From a checkpoint of a small transformer trained on Wikipedia: 7028 steps.
MLP neurons of a small language model. Each row is named by its layer, matrix (down: output weights) and neuron, and shows model dimensions 0-63. Each number is 200 + 30 x the weight over its row's rms, rounded and kept within 0 to 999. A neuron's up and down rows have the sign that makes its largest values positive.
A block is one neuron, or neurons of one layer that tend to fire together. After each block is what it responds to, as a language model described it from the Wikipedia text at the highest values.

L2.down21,251,225,180,189,172,205,171,217,240,152,225,196,188,223,249,206,212,170,220,214,177,190,135,185,240,218,229,233,202,164,144,232,211,176,187,230,192,198,175,210,197,162,194,190,207,226,223,217,209,166,186,209,242,190,187,218,201,200,144,195,179,234,199,193
L2.down39,196,193,148,184,201,246,131,222,197,183,216,260,182,185,189,200,253,184,255,178,178,174,196,195,258,211,261,185,185,198,188,235,170,192,201,244,212,191,184,141,154,183,173,218,215,197,240,229,212,230,149,183,238,245,190,184,186,217,177,201,218,198,213,216
L2.down43,181,207,228,254,198,163,182,252,213,221,217,201,140,187,248,227,171,194,214,164,183,220,186,208,258,217,223,182,198,210,229,218,156,256,186,188,168,270,183,211,204,199,215,176,187,132,179,151,188,207,165,263,154,208,205,177,202,259,211,184,190,242,166,184
L2.down587,190,184,144,199,204,222,227,243,217,172,239,166,152,263,221,222,163,241,238,175,190,220,155,182,144,168,165,206,176,161,229,164,157,191,177,214,222,215,211,192,159,145,190,211,205,200,251,164,179,221,182,131,201,207,212,275,166,170,194,134,228,161,113,180
Periods right after a single capital letter in initials and abbreviations, e.g. Charles L. Thomas, D.C., U.S.; weaker on mid-word pieces of names.

L8.down596,210,191,209,201,222,228,222,227,235,182,221,183,148,174,220,157,175,185,185,226,202,227,242,131,216,206,207,211,178,239,180,152,224,205,194,148,203,202,233,176,156,217,204,211,180,258,177,236,242,175,260,176,202,209,213,165,196,158,215,235,210,224,149,198
Fires on the first piece of a split word (con-demned, ambi-guous, in-mates), on the preposition " in", and on markdown table separator rows and pipes.

L2.down189,233,234,173,185,280,221,181,217,230,207,198,218,258,172,234,183,244,151,159,247,189,249,227,214,206,176,210,242,162,173,200,185,244,197,227,158,223,209,177,164,176,239,231,191,202,238,199,166,208,213,183,234,192,212,182,200,182,208,224,244,211,183,177,196
L2.down362,217,157,187,192,236,212,176,214,179,196,222,188,215,207,187,198,238,216,224,166,224,210,171,182,191,179,168,188,183,200,229,159,216,171,169,236,216,199,175,193,132,180,218,221,149,188,177,206,191,248,284,208,217,198,251,172,173,179,215,229,165,205,192,244
L2.down503,229,181,201,134,233,239,221,209,237,211,185,256,173,174,183,230,199,202,262,154,243,175,209,182,132,203,217,213,217,210,203,218,208,173,188,176,195,213,246,190,206,199,245,161,114,233,187,251,192,217,180,210,146,200,144,169,194,208,182,162,211,224,191,201
L2.down531,236,217,234,204,189,233,219,194,221,182,223,176,196,220,194,188,170,140,162,227,187,191,231,143,234,187,204,216,187,239,197,288,208,215,159,204,228,251,182,261,142,209,208,198,162,187,207,222,218,168,200,274,192,162,215,178,179,198,178,216,157,167,245,184
Single consonant pieces like v, r, m, T split out inside longer words or abbreviations, such as Bl-v-d, Re-v, car-v-ing, Gra-v-ity.

L8.down239,206,202,217,215,225,170,219,217,184,249,215,200,202,189,221,208,209,241,199,197,175,245,217,223,217,213,185,272,157,206,152,222,187,145,226,199,198,213,180,172,199,231,219,213,228,241,152,178,204,240,271,253,195,197,223,243,240,243,213,292,196,195,209,224
Mostly the opening == of a Wikipedia section heading after a blank line (==History, ==Coaches); also decimal points in table figures and periods in Inc. or www.

L8.down30,197,212,159,164,237,186,194,157,207,179,176,231,171,220,180,178,185,202,169,172,218,163,233,228,190,211,194,221,146,144,187,186,228,209,197,225,222,254,248,224,238,197,200,193,204,291,193,229,183,207,186,198,210,178,205,225,215,196,204,158,197,176,246,220
Tokens inside fixed words or phrases whose next piece is near-certain, such as the period in U.S., "let" in newsletter, part in "as part of", and line breaks in dashed lists.

L2.down125,179,198,178,174,176,193,216,229,200,240,185,260,261,217,230,187,133,151,233,235,217,189,230,186,208,199,209,240,210,228,203,168,143,184,126,194,158,174,187,216,177,188,219,175,249,238,223,163,183,256,327,216,185,166,182,188,183,165,188,214,201,200,182,166
L2.down364,189,185,170,190,190,199,135,184,244,195,186,197,186,156,220,232,229,173,223,207,232,243,169,165,235,122,253,180,246,175,236,152,209,201,189,225,226,168,217,196,218,216,189,181,194,229,245,217,194,252,261,235,211,216,232,179,210,192,254,168,163,135,220,230
L2.down593,149,197,169,204,205,212,204,232,173,238,205,162,200,209,172,174,175,232,200,196,219,180,210,179,163,175,178,187,261,142,201,223,200,218,191,273,216,238,195,197,244,219,223,177,228,188,227,181,208,160,198,221,208,261,231,235,165,190,207,182,198,147,239,210
L2.down679,243,172,200,170,214,267,173,239,221,191,182,205,218,187,189,186,235,209,166,164,175,208,204,235,193,171,163,239,154,198,214,216,174,171,187,253,199,134,209,217,218,202,173,218,207,230,194,156,130,192,238,208,177,250,194,217,216,184,177,185,220,198,148,183
Opening == and === markup at a line start before Wikipedia section titles like Early life, Aftermath, History; sometimes table pipes, and the s of It's.

L7.down174,230,185,174,219,218,243,195,260,223,216,203,181,222,209,193,219,209,199,179,136,215,177,174,219,203,159,166,258,195,192,234,181,221,224,163,230,194,203,185,212,218,217,196,212,254,231,168,150,185,233,255,247,176,202,164,220,196,188,209,190,221,232,229,182
L7.down186,193,218,178,133,194,263,182,226,229,177,156,228,176,163,226,185,217,212,248,247,250,212,145,199,243,184,172,187,191,225,267,211,172,258,212,191,232,183,158,220,209,256,187,188,164,209,200,167,228,219,205,252,221,198,130,206,146,178,199,218,167,204,213,206
L7.down469,202,223,182,178,244,213,221,218,222,177,196,168,171,179,179,136,182,221,167,215,288,201,173,235,211,140,181,260,202,164,225,201,250,247,181,206,229,222,187,224,197,188,174,165,205,198,197,222,234,195,299,240,214,220,191,175,174,226,236,200,248,191,210,264
L7.down526,204,161,179,203,246,182,207,248,179,192,213,195,163,178,206,197,154,181,209,193,235,179,153,162,237,212,230,247,241,196,167,205,230,237,217,268,183,213,185,164,155,233,206,169,198,188,152,170,168,204,212,198,226,178,169,206,193,204,227,171,181,263,208,172
Periods that end short abbreviations, mostly before a number or date, as in c. 1947, vol. 19, No. 10, e.g., Sept. 3; weaker on other mid-word pieces.

L8.down161,130,167,154,211,165,226,145,215,200,198,197,228,184,188,222,128,142,197,186,224,220,155,228,177,222,126,198,242,217,177,156,163,177,189,204,202,238,179,189,218,179,246,234,162,201,202,224,218,258,183,178,221,205,150,256,222,213,178,162,253,164,144,168,236
Word pieces that begin or continue a longer word still to be completed, such as the prefixes un (unable, unsuitable), de and en, mid-word parts (pro-per-ties, silho-u-ette), and digits inside years.

L2.down252,187,226,192,167,233,209,160,174,218,194,211,170,157,249,194,178,188,183,217,153,198,240,160,244,231,232,208,215,206,184,172,227,153,200,179,172,180,135,194,113,174,132,152,180,182,253,255,187,138,196,214,233,185,233,172,224,209,195,216,190,159,210,182,213
L2.down301,155,215,169,186,244,180,194,153,184,214,227,199,170,219,166,215,207,192,145,221,172,200,201,197,196,187,164,114,181,239,192,167,180,202,240,177,189,161,238,259,181,182,212,186,195,229,157,203,224,260,273,215,233,184,215,213,254,226,142,228,209,255,189,162
L2.down319,177,198,202,257,203,248,176,225,208,198,237,229,180,210,216,163,223,180,221,208,191,190,194,199,228,197,220,157,171,218,177,201,235,241,230,189,203,180,150,185,188,150,232,203,204,185,177,189,163,248,168,186,207,203,274,212,238,214,221,196,262,184,218,225
L2.down642,213,193,195,199,163,180,187,169,179,172,209,165,160,206,222,227,226,226,208,195,189,181,210,245,191,209,207,199,222,144,214,173,198,212,176,195,190,246,198,205,179,217,162,184,136,222,224,190,223,215,268,154,170,154,226,251,222,200,167,220,181,168,189,201
The period in "No."/"no." before a number (ranking No. 31, NRHP reference No., vol. 19 no. 3), also table pipes and mid-word fragments.

L7.down106,171,262,224,217,189,176,189,221,203,193,230,271,176,218,237,207,205,215,236,206,216,194,156,181,206,259,228,185,179,176,230,185,224,203,204,220,199,160,187,199,201,188,219,206,184,192,234,201,231,183,164,227,188,255,198,132,190,238,195,184,124,142,220,217
L7.down200,214,220,228,211,212,191,141,198,197,194,177,170,228,221,188,146,206,225,195,171,229,188,218,193,215,183,203,219,165,208,183,179,171,208,205,232,233,203,207,184,178,207,232,175,236,230,182,198,170,177,154,233,228,167,212,175,179,196,179,163,200,181,211,179
L7.down267,239,228,198,209,184,213,187,175,179,241,214,155,178,238,172,154,175,183,224,269,175,243,144,215,180,197,192,198,225,173,232,166,171,181,190,204,220,249,236,203,190,198,212,192,230,241,194,223,201,188,237,236,223,209,160,175,184,209,229,261,169,215,224,146
L7.down533,200,134,178,200,157,164,221,203,222,187,213,213,245,217,207,174,183,202,146,212,174,216,197,233,264,193,205,167,241,206,255,158,185,212,201,200,162,203,201,192,174,186,134,191,252,260,252,193,185,194,208,225,227,197,239,226,217,269,114,177,156,200,237,191
The second (″) or minute (′) mark closing the longitude just before E/W in Wikipedia coordinates, plus year digits after "20" and mid-word pieces like "ri", "ud".

L2.down246,170,174,217,173,217,192,232,221,210,237,216,209,190,173,195,222,184,199,246,204,217,176,222,133,244,235,222,221,196,249,199,194,281,150,171,205,232,172,140,187,217,218,202,232,165,233,229,227,218,236,242,252,135,187,208,204,208,168,223,201,203,189,194,186
L2.down450,177,193,183,151,198,232,213,189,252,183,162,206,254,212,182,172,196,184,203,212,199,223,158,186,189,190,190,202,184,249,224,171,241,187,224,170,161,224,276,165,196,202,243,269,215,149,203,194,239,148,204,181,151,217,229,160,261,197,216,221,197,211,257,183
L2.down598,218,149,168,224,194,207,235,218,214,181,223,191,176,248,229,225,235,153,196,176,240,173,163,179,150,161,193,218,192,195,215,210,231,207,181,215,181,222,199,206,193,147,181,200,176,186,195,128,207,227,151,238,205,214,161,202,224,141,233,180,214,219,206,174
L2.down700,212,195,176,180,165,187,220,244,236,248,205,221,159,225,159,207,203,203,163,220,233,246,170,186,164,181,239,209,240,209,203,192,230,257,221,203,180,185,147,181,205,212,229,232,176,208,204,220,227,201,268,201,174,216,137,236,251,253,174,226,225,268,223,174
Fires on word-internal fragments, mostly "il" inside split words (Bu-il-ding, Ra-il-way, O'Re-il-ly, ce-il-ing), plus stems like Dur-ing, depend-ing.

L8.down459,260,258,194,249,183,231,200,188,210,164,160,182,221,177,174,211,210,222,227,240,234,151,194,248,215,211,188,191,252,204,210,224,229,146,232,202,201,178,255,222,150,199,204,209,200,225,176,233,224,214,218,216,138,239,202,192,224,253,214,184,191,240,229,222
Periods right after a single letter in initials and abbreviations, such as G.O.D., N.E.R.D., J. M. Dillard, and e.g.; more weakly, decimal points and ellipsis dots.

L8.down335,194,222,183,177,219,261,196,180,195,200,203,207,242,203,216,196,205,187,196,179,180,180,201,242,173,169,196,194,234,179,214,207,197,227,244,181,247,190,132,168,198,198,255,216,225,193,296,212,129,193,211,189,191,162,234,215,198,181,180,184,155,182,210,221
Opening quotation marks, table separators and dashes right before a title or phrase starts, e.g. track-list song titles ("Subway"), quoted descriptions ('plump'), and digits in table and list entries.

L2.down138,243,213,223,205,145,249,184,214,230,203,224,161,187,194,155,194,206,178,198,204,209,170,198,172,230,209,237,171,235,160,183,209,187,220,218,234,188,211,225,265,197,219,191,137,208,244,177,190,246,193,184,184,214,235,160,220,242,152,198,121,170,214,235,211
L2.down580,176,193,167,219,217,190,234,160,223,220,161,157,195,183,204,170,194,203,219,198,144,191,206,212,192,174,235,138,257,238,223,204,165,180,226,223,235,163,181,175,211,202,183,246,189,211,159,229,198,202,185,212,219,158,156,234,186,184,208,223,210,186,96,201
L2.down615,154,241,186,230,209,198,203,176,228,191,222,219,184,191,166,241,143,159,198,219,205,176,153,147,171,207,240,192,190,233,221,134,208,128,138,158,249,215,237,212,187,190,211,218,198,210,195,210,188,221,214,243,204,192,202,214,152,205,217,200,148,191,187,217
L2.down616,219,225,204,172,223,245,233,207,212,219,169,185,155,188,206,231,240,178,198,173,224,171,231,187,218,171,231,258,174,176,223,222,165,168,208,254,168,235,223,154,211,220,176,142,250,247,173,181,208,185,219,230,238,201,176,213,223,206,246,186,196,177,170,161
The word-initial prefix un- beginning an adjective or participle (unnoticed, unable, unemployed, unmarried), plus weaker hits on mid-word pieces (-al, -ing) and adjectives like main, central, primary.

L7.down68,234,223,209,175,228,172,204,151,224,198,171,147,168,220,162,199,115,213,231,222,162,229,157,217,180,189,152,224,171,211,142,280,210,184,180,198,162,255,197,228,202,225,229,218,230,212,242,204,242,267,177,223,168,180,227,207,198,199,258,238,170,223,214,247
L7.down248,224,192,237,187,217,181,196,193,207,225,186,193,217,198,254,225,174,205,199,255,207,229,193,208,175,175,187,222,207,180,223,215,124,183,205,194,204,201,222,225,189,211,187,221,239,223,170,231,234,219,190,195,277,183,217,175,193,165,147,167,188,179,190,213
L7.down324,142,225,232,154,187,216,261,232,174,199,180,181,177,208,162,195,173,213,213,211,151,191,128,209,232,216,218,201,237,153,173,149,191,206,185,179,233,163,249,213,158,191,225,157,154,191,277,194,225,183,147,213,197,205,221,178,203,132,218,242,168,140,165,194
L7.down430,143,239,218,174,204,231,204,218,157,193,198,210,175,205,201,271,249,163,246,244,207,277,224,211,199,188,191,185,229,197,154,198,169,192,204,196,154,188,201,154,198,206,174,226,250,202,208,264,218,266,190,165,218,235,235,230,186,229,193,192,182,174,258,206
Opening fragments of words split into pieces, mainly prefixes like un-, dis-, re- (unconscious, unrest, dissented), also hyphens in compounds (self-titled, high-profile).

L2.down33,196,215,171,145,156,240,191,224,253,172,223,170,178,194,190,209,204,162,182,178,197,178,215,240,215,213,205,195,196,219,205,268,199,248,250,219,176,170,141,173,233,151,130,229,165,154,212,197,189,191,177,240,230,196,232,222,220,189,199,195,179,247,228,192
L2.down80,193,193,249,186,198,271,201,204,235,166,222,233,209,183,247,172,176,180,167,189,211,208,220,215,234,204,173,280,213,200,165,176,231,181,212,207,187,215,191,88,180,236,261,260,206,195,135,166,205,235,242,207,165,173,171,225,181,226,170,216,202,195,196,172
L2.down240,194,191,235,200,248,170,209,247,205,191,227,188,193,193,189,166,203,198,199,177,212,171,173,172,214,190,192,207,177,127,186,226,201,192,213,193,192,213,222,194,231,188,196,255,170,228,234,155,179,163,188,214,174,193,207,244,193,229,204,213,166,164,211,225
L2.down555,224,179,161,177,226,203,194,202,239,199,187,161,211,165,157,201,171,173,222,250,178,217,188,179,178,208,154,275,153,209,100,167,218,233,212,248,223,158,176,169,221,191,211,192,217,222,194,184,251,267,235,203,131,210,229,192,243,212,207,219,211,252,207,188
Tokens that open a title, identifier or value in citations, lists and tables: ISBN after a publisher, opening quote before a title, "(", "in a time of".

L8.down232,166,224,215,194,216,204,172,156,143,133,220,231,199,187,197,232,245,176,166,205,177,196,190,180,155,219,255,178,213,122,232,194,265,198,160,209,211,201,198,204,151,168,201,254,249,236,174,196,168,185,242,190,189,213,191,253,176,163,203,209,228,176,175,189
Main transitive verbs or their inflection pieces that take a following object or complement, especially made/making, plus called, sent, cut, scored, -ed/-ing endings.

L2.down133,208,199,184,163,248,198,202,167,190,184,208,211,162,194,186,229,209,249,169,126,211,211,178,178,197,212,208,200,204,174,220,214,182,207,182,157,194,215,145,175,229,197,160,141,136,235,224,155,186,126,219,180,183,243,170,181,184,203,192,256,218,173,269,163
L2.down332,166,198,190,186,167,206,157,175,167,199,177,169,117,175,208,200,226,263,189,153,216,173,184,240,200,252,226,225,201,227,245,183,263,186,228,240,206,165,183,120,231,232,203,248,160,226,245,206,209,197,201,169,183,219,207,213,144,208,201,226,206,184,189,216
L2.down682,158,247,200,208,236,229,178,196,120,211,128,219,224,176,233,201,190,255,239,171,168,201,186,196,181,191,211,168,219,237,189,174,111,181,134,218,223,203,194,167,189,264,180,212,143,225,230,160,171,181,159,213,151,133,158,231,198,210,237,234,204,226,215,241
L2.down733,216,139,150,187,211,200,170,213,217,220,220,254,207,189,171,241,185,223,266,198,213,215,186,182,176,235,259,240,223,248,210,166,200,226,153,195,188,260,183,211,199,186,207,240,206,169,193,198,177,196,186,221,255,176,186,147,210,207,216,268,186,208,154,226
Word pieces inside or ending a longer word, especially -ing, -us-, -ring, -red, as in Ho-us-ing, Row-ing, her-ring, sac-red, with the standalone word ring also frequent.

L7.down249,139,198,196,210,182,233,215,198,207,186,251,154,197,209,204,248,242,232,215,179,240,185,218,200,216,165,197,201,282,202,191,186,202,175,134,195,230,199,188,242,202,265,174,178,204,183,211,215,204,221,151,222,210,179,186,188,177,208,220,215,224,176,207,194
L7.down501,209,247,186,193,216,170,227,267,209,164,216,225,238,221,188,184,207,192,153,238,162,173,248,227,202,238,203,158,218,208,194,202,205,224,212,213,205,187,211,211,229,282,291,186,171,177,212,218,208,224,199,177,268,182,188,188,215,147,205,207,244,214,204,199
L7.down644,198,134,153,180,150,235,188,199,134,158,193,201,254,196,212,170,159,179,157,205,188,194,198,189,223,194,245,195,240,192,266,206,191,203,166,213,205,210,229,180,217,208,178,202,161,193,208,183,222,219,289,185,155,252,177,188,202,240,178,199,240,205,171,195
L7.down767,190,238,185,212,155,199,177,214,175,217,190,218,228,282,220,195,211,209,223,216,181,226,181,102,227,178,233,231,192,226,258,182,202,159,181,183,191,167,198,138,188,178,237,217,172,209,206,223,214,191,168,270,205,206,174,234,200,231,186,195,290,168,220,213
Fires mainly on the dashed |---|---| header-separator cells of Wikipedia tables listing results, elections and records; weaker on scattered prose tokens.

L2.down19,200,219,190,185,239,206,165,148,165,199,221,188,180,186,218,208,200,190,188,157,279,223,192,216,204,215,215,211,207,206,226,183,214,233,213,249,226,173,236,222,202,203,164,150,208,200,212,216,232,243,207,223,155,243,223,220,188,244,161,239,248,175,192,185
L2.down398,231,185,203,202,177,176,188,204,237,179,246,192,192,207,202,207,208,219,177,151,212,241,164,191,207,124,217,248,250,136,205,213,195,241,193,197,178,198,191,193,204,200,240,242,167,192,201,142,154,195,197,212,210,196,169,154,180,189,188,189,197,195,151,202
L2.down423,166,207,220,199,215,242,189,190,213,240,182,197,277,191,197,128,248,242,185,165,234,233,205,215,230,175,183,134,189,185,221,227,212,205,168,179,224,145,171,200,171,209,186,222,211,217,141,186,176,256,278,208,183,201,193,222,212,181,161,179,159,187,226,173
L2.down468,209,158,158,231,242,206,150,172,213,230,135,133,241,220,191,170,140,214,161,147,208,194,168,219,215,179,173,177,161,217,205,194,193,217,223,245,229,211,193,213,189,186,170,195,259,216,178,174,149,199,208,207,237,210,220,156,229,241,159,236,212,169,234,215
Fires on the opening == of a Wikipedia section heading after a blank line, e.g. ==Plot==, ==Career==, ==See also==; weaker on scattered mid-word pieces and line breaks.

L8.down179,206,222,227,261,205,214,225,221,165,197,161,206,205,176,182,188,240,233,227,219,309,228,173,191,213,213,187,143,232,202,172,245,229,210,157,184,210,218,203,206,164,217,175,237,210,227,180,217,147,198,215,174,171,234,244,251,209,205,193,167,208,217,197,198
Fires on the == opening a Wikipedia section heading or the space after it (== Career ==, ==Early life==), and on leading spaces of indented list lines and table cells.

L7.down102,230,223,218,211,184,198,162,170,196,182,235,228,240,201,167,216,195,222,236,199,311,231,166,215,210,235,200,210,182,181,209,230,233,182,136,172,177,186,220,231,155,197,228,191,203,188,207,189,232,186,216,144,220,140,212,253,190,175,164,178,227,177,200,234
L7.down181,212,176,245,237,168,249,159,214,211,221,222,219,197,149,161,209,187,226,207,187,234,194,226,239,195,209,156,126,164,221,244,228,192,262,257,233,217,208,252,160,191,217,196,224,180,214,225,186,163,211,258,258,198,227,200,178,217,229,197,225,251,185,164,202
L7.down214,168,98,178,194,243,269,164,202,193,212,205,208,186,226,193,235,182,221,219,206,198,208,202,236,228,177,198,217,233,244,207,240,256,251,222,164,257,195,196,175,227,202,245,183,179,245,175,155,227,219,197,186,208,193,242,199,184,170,197,231,200,186,238,214
L7.down500,189,226,153,194,144,204,207,215,181,227,197,211,191,197,133,231,181,172,251,290,176,218,209,251,191,161,201,256,201,228,243,227,242,130,225,198,201,149,179,234,211,209,210,192,186,214,188,213,196,186,170,189,190,155,204,205,177,169,278,170,149,203,184,203
Single consonants or consonant clusters split out inside rare words, mostly foreign names and compounds, e.g. G-h-ica, Cz-w-órka, Stadt-k-ultur, Karl-sk-rona.

L7.down46,243,207,269,189,173,173,191,169,167,225,219,212,214,194,207,210,183,149,248,216,221,198,200,245,211,250,194,206,175,231,191,215,196,230,236,234,205,152,217,166,237,181,184,169,241,169,194,168,218,175,184,210,162,238,215,233,201,173,236,162,167,242,250,171
L7.down321,207,219,247,177,177,190,192,245,174,183,209,198,245,241,186,203,255,180,176,133,166,186,247,243,261,248,189,227,276,214,157,187,196,177,163,203,221,193,221,159,181,190,222,214,164,174,221,155,214,218,201,153,182,212,197,176,169,166,149,235,235,142,186,189
L7.down371,169,230,223,221,230,217,175,204,241,244,237,171,186,258,250,179,217,203,221,198,223,160,202,188,259,174,169,221,181,183,199,198,213,176,183,196,207,241,202,177,188,231,215,163,193,168,156,200,205,232,219,199,163,198,217,141,183,202,196,210,254,240,236,161
L7.down740,173,212,168,197,249,266,220,162,182,175,202,217,192,186,208,154,198,186,206,209,183,177,217,201,189,185,177,215,184,199,216,205,200,213,199,248,181,197,199,241,152,264,204,194,198,203,247,185,215,177,194,161,157,179,199,231,196,217,204,215,196,197,173,221
Mainly the period after U in U.S. and similar abbreviations like D.C. and table header Pos.; weaker on scattered word pieces and connectives.

L8.down443,210,156,269,219,180,228,136,240,214,191,220,211,227,219,188,246,148,175,240,175,151,169,205,204,158,193,177,233,207,196,187,189,168,185,196,152,217,253,222,122,177,179,169,195,266,220,199,234,248,171,171,258,197,197,167,179,258,185,171,235,190,152,223,226
Word pieces such as al, Al, el, il, ol inside or starting names and words (Jal-al-Abad, Al-Khaldiya, Elvis, annihilation), plus table pipes starting rows.

L7.down8,211,188,227,194,207,247,152,258,228,272,216,196,254,169,196,200,170,211,144,178,249,195,205,186,158,225,285,171,136,185,192,181,213,225,175,200,209,201,199,176,186,210,174,179,258,221,180,190,180,208,204,174,219,165,171,199,195,199,205,192,197,213,224,194
L7.down112,232,223,196,203,188,254,238,188,232,225,167,189,167,242,241,209,189,215,268,216,181,179,150,182,221,173,188,225,190,203,224,239,233,192,167,147,240,195,219,225,154,196,230,167,239,149,234,172,179,193,213,249,217,207,208,207,225,222,129,197,207,186,162,200
L7.down665,242,257,154,204,167,186,215,166,255,203,173,196,221,207,206,173,199,251,187,170,199,241,193,245,167,239,187,178,206,225,173,150,180,191,230,183,229,138,200,231,148,218,137,231,222,221,214,157,173,242,259,193,164,155,195,166,268,224,156,208,192,179,181,148
L7.down673,200,186,215,179,150,166,154,202,161,259,228,196,199,216,222,214,230,202,173,152,175,212,189,144,143,218,282,216,209,172,175,207,217,208,201,193,176,219,222,174,206,153,180,198,204,233,242,182,227,220,235,201,190,150,179,241,219,235,160,175,229,148,217,235
Word-piece tokens inside split words, mostly a lone d after a prefix, as in con-d-emned, reintro-d-uced, Le d-ésir, Orchi-d.